config = dict(
    num_hidden_layers=8,
    intermediate_size=1792,
    vocab_size=32000,
    hidden_act='quick_gelu',
    norm='rmsnorm',
    norm_place='pre',
    norm_eps=1e-05,
    parallel_block=True,
    init_std_o=0.0174,
    beta1=0.9,
    warmup_steps=496,
    final_lr_fraction=0.1,
    max_seq_len=1024,
    max_steps=4814,
    dataset='wikipedia_en',
)
MLP neurons of a small language model. Each row is named by its layer, matrix (down: output weights) and neuron, and shows model dimensions 64-255. Each number is 500 + 50 x the weight over its row's rms, rounded and kept within 0 to 999. Numbers have three digits each.
After each neuron's rows, "raises" lists the tokens whose logits its output raises most directly, leaving later layers aside.

L4.down479:321546539485528495549495489380574461508488545567531525518520513443492588536488497402510467496572463490519539397459486510600487566504457509500412406521580490585568446479427554453507441442562529517499623533604432528507485529423513565511516480528473539495461530411497447463463511546444555546589577494446505491536509480584453459492460501451529444457561531454542510531536509467568587460595524493549506478413449509557531462482543603533546457517483406389433442479514436474447531485450549535493438495444517434469476515474509446529439419495466507538481498533518525632506486481553516473
raises: "\n", "Career", " He", " One", " They"

L4.down1318:528562533482510472456541493499441480528453583572448466525508551443504410442495581497455525562486423477489497469461545566471536512487516444483547542453473477466407509533515478421550532445530560544444454545425520450503457460545576533545480513479508485487516565531488478424488437520483446458581507586510478429542494445475545460466460506475498513520544481447553514551524477470601471579500522532493463556538537481422564449517418521503483458521497449440388537527503541584471520552480511510496576451502565487484501504456598509483473540444465447436535517490453494460473514437568395414
raises: "ary", "arily", "ology", "ator", "aries"

L4.down722:453525434468406447418492437521516471536457471500603479430434484449558614588607543508464495499481459538493579497485473475480523483452502541487546592511512495530535500549492474432477479553483490563464549475599582474430579500500528497462487558582474616360532512531453427543512464360401444460488526505523399517577496521477444512387489584477435505494466580488493508408458475516350550560502489554485518537550508452503611532553489456502515444466513421512495442565496528489443459510446455516527539433526517514533486585456514542539542478472495420485552526509420557436600549580463499429
raises: "s", "sley", "ney", " oak", "hy"

L4.down1031:472549516533520640471497445549416514550533442452499552463524514518540538530480538548456416475516512432457589430435534597516471575535583476453491374562413375537566606491435493464519406489509461478546427534513502577511554542407431510500585434584567478475482479423444447495521415406517561490409525486505478455461532403541603489452434433529498557505498563466523552564479510451494478411547553576562434525527504526502491462435407508510597554484527548519438508493482511479488481514552566545434533556508503598518501479469474484460508521470414421492432487493582409459519500507511534434
raises: "ing", "ive", "inger", " date", "ally"

L4.down141:471560458432527486474419507591467522531471508501448459526522467506526508636617543464452526569454507582502561521469402585436557548515424617505492535479375517457537501499540581524479568483544428468544508484461581476490475435433593472591490430447531553574487524500476501502567402593534456488497506497501480511476455544514471492478433464408465514532528517546474355456495509545512537522557427485411548498502607450546430637444469478517477472575470449484429445447528441464569548434490497501456507519399519560469464461451474520501533476474389454539384491494497410475537495561504543531
raises: "en", "ie", "ies", "e", "y"

L4.down1586:446549500364501563542504552570448534520548466523423415479425454525469455496512511440447379630381518475531563516440523560502425412488469452522539526590561537513526484485382480477493517501486471609471541504516552473383569487511476564435420470446536578489464514509448561559529448464498504510445481483542433575491616437565564500441493467386462518496490445465541537558500510497588532460525481453447470555581427474585538561497566490451520530466405501629419472471518514522538479574530483474483555502546580453391432446515497449527504499426468432457468484481471501520434408501549520487
raises: "y", "ro", "t", "e", "ne"

L4.down1028:466558441542481519556535419540552438518424554541501500493501466467523426503536484361473526510506490460532550448499474495407521500495549529533454515472449592430497488625269378465407501453445525497511514454532419534500471470589435531543515535454433459452535474436596395452470533505527558512512524465467531430522522432559445431483497501609453471451446468395508489541539521440463493412509453508550479511524495475453457482554502416464546515533485475547420466545557496601467499488540536480532443485361503553434499490454466440553505573487568424408522428614508515480417516446499489510
raises: " executed", " released", " killed", " promoted", " diagnos"

L4.down49:424466479361516432544453487498523475493462529511534517472460521495498452388412588522411493420570505545461458565484509513475526436501450491506501458580444506551402465364464555543493497448458470421460470519540508485514476512425439469437476510454454476541652489584526519405487411526393439505480483502502435521482501510602477475542566444481482571586503497514515471572490370480423539402438511551475553493421419469420459428552495521415497458527466474488537559443552569517551450474355458508535594518537464509460426518450506615428475514553535467420427621543532498486501471475520520501
raises: " that", " how", "ers", " whe", "ance"

L4.down354:459545569592493452547551496433435589549494435539537543494454574538468543446573529452493537449448500465441556532494536555541495510572523542471452524427545449571443521477544539520422530454485495451520466531516571477506434545513475424441535493519504441501567435567498546540611562519430501440534601508533501565544465521463478476505468600512521576522446465607562515449561501453441519463519545491507427491541543558529522554555392458559499483513408405485497506552516484475557461530502474492578453578494569583471556530550485447561561450627461497524506564530479581505491474546537542496
raises: " ====", " seasons", "====", "logical", " season"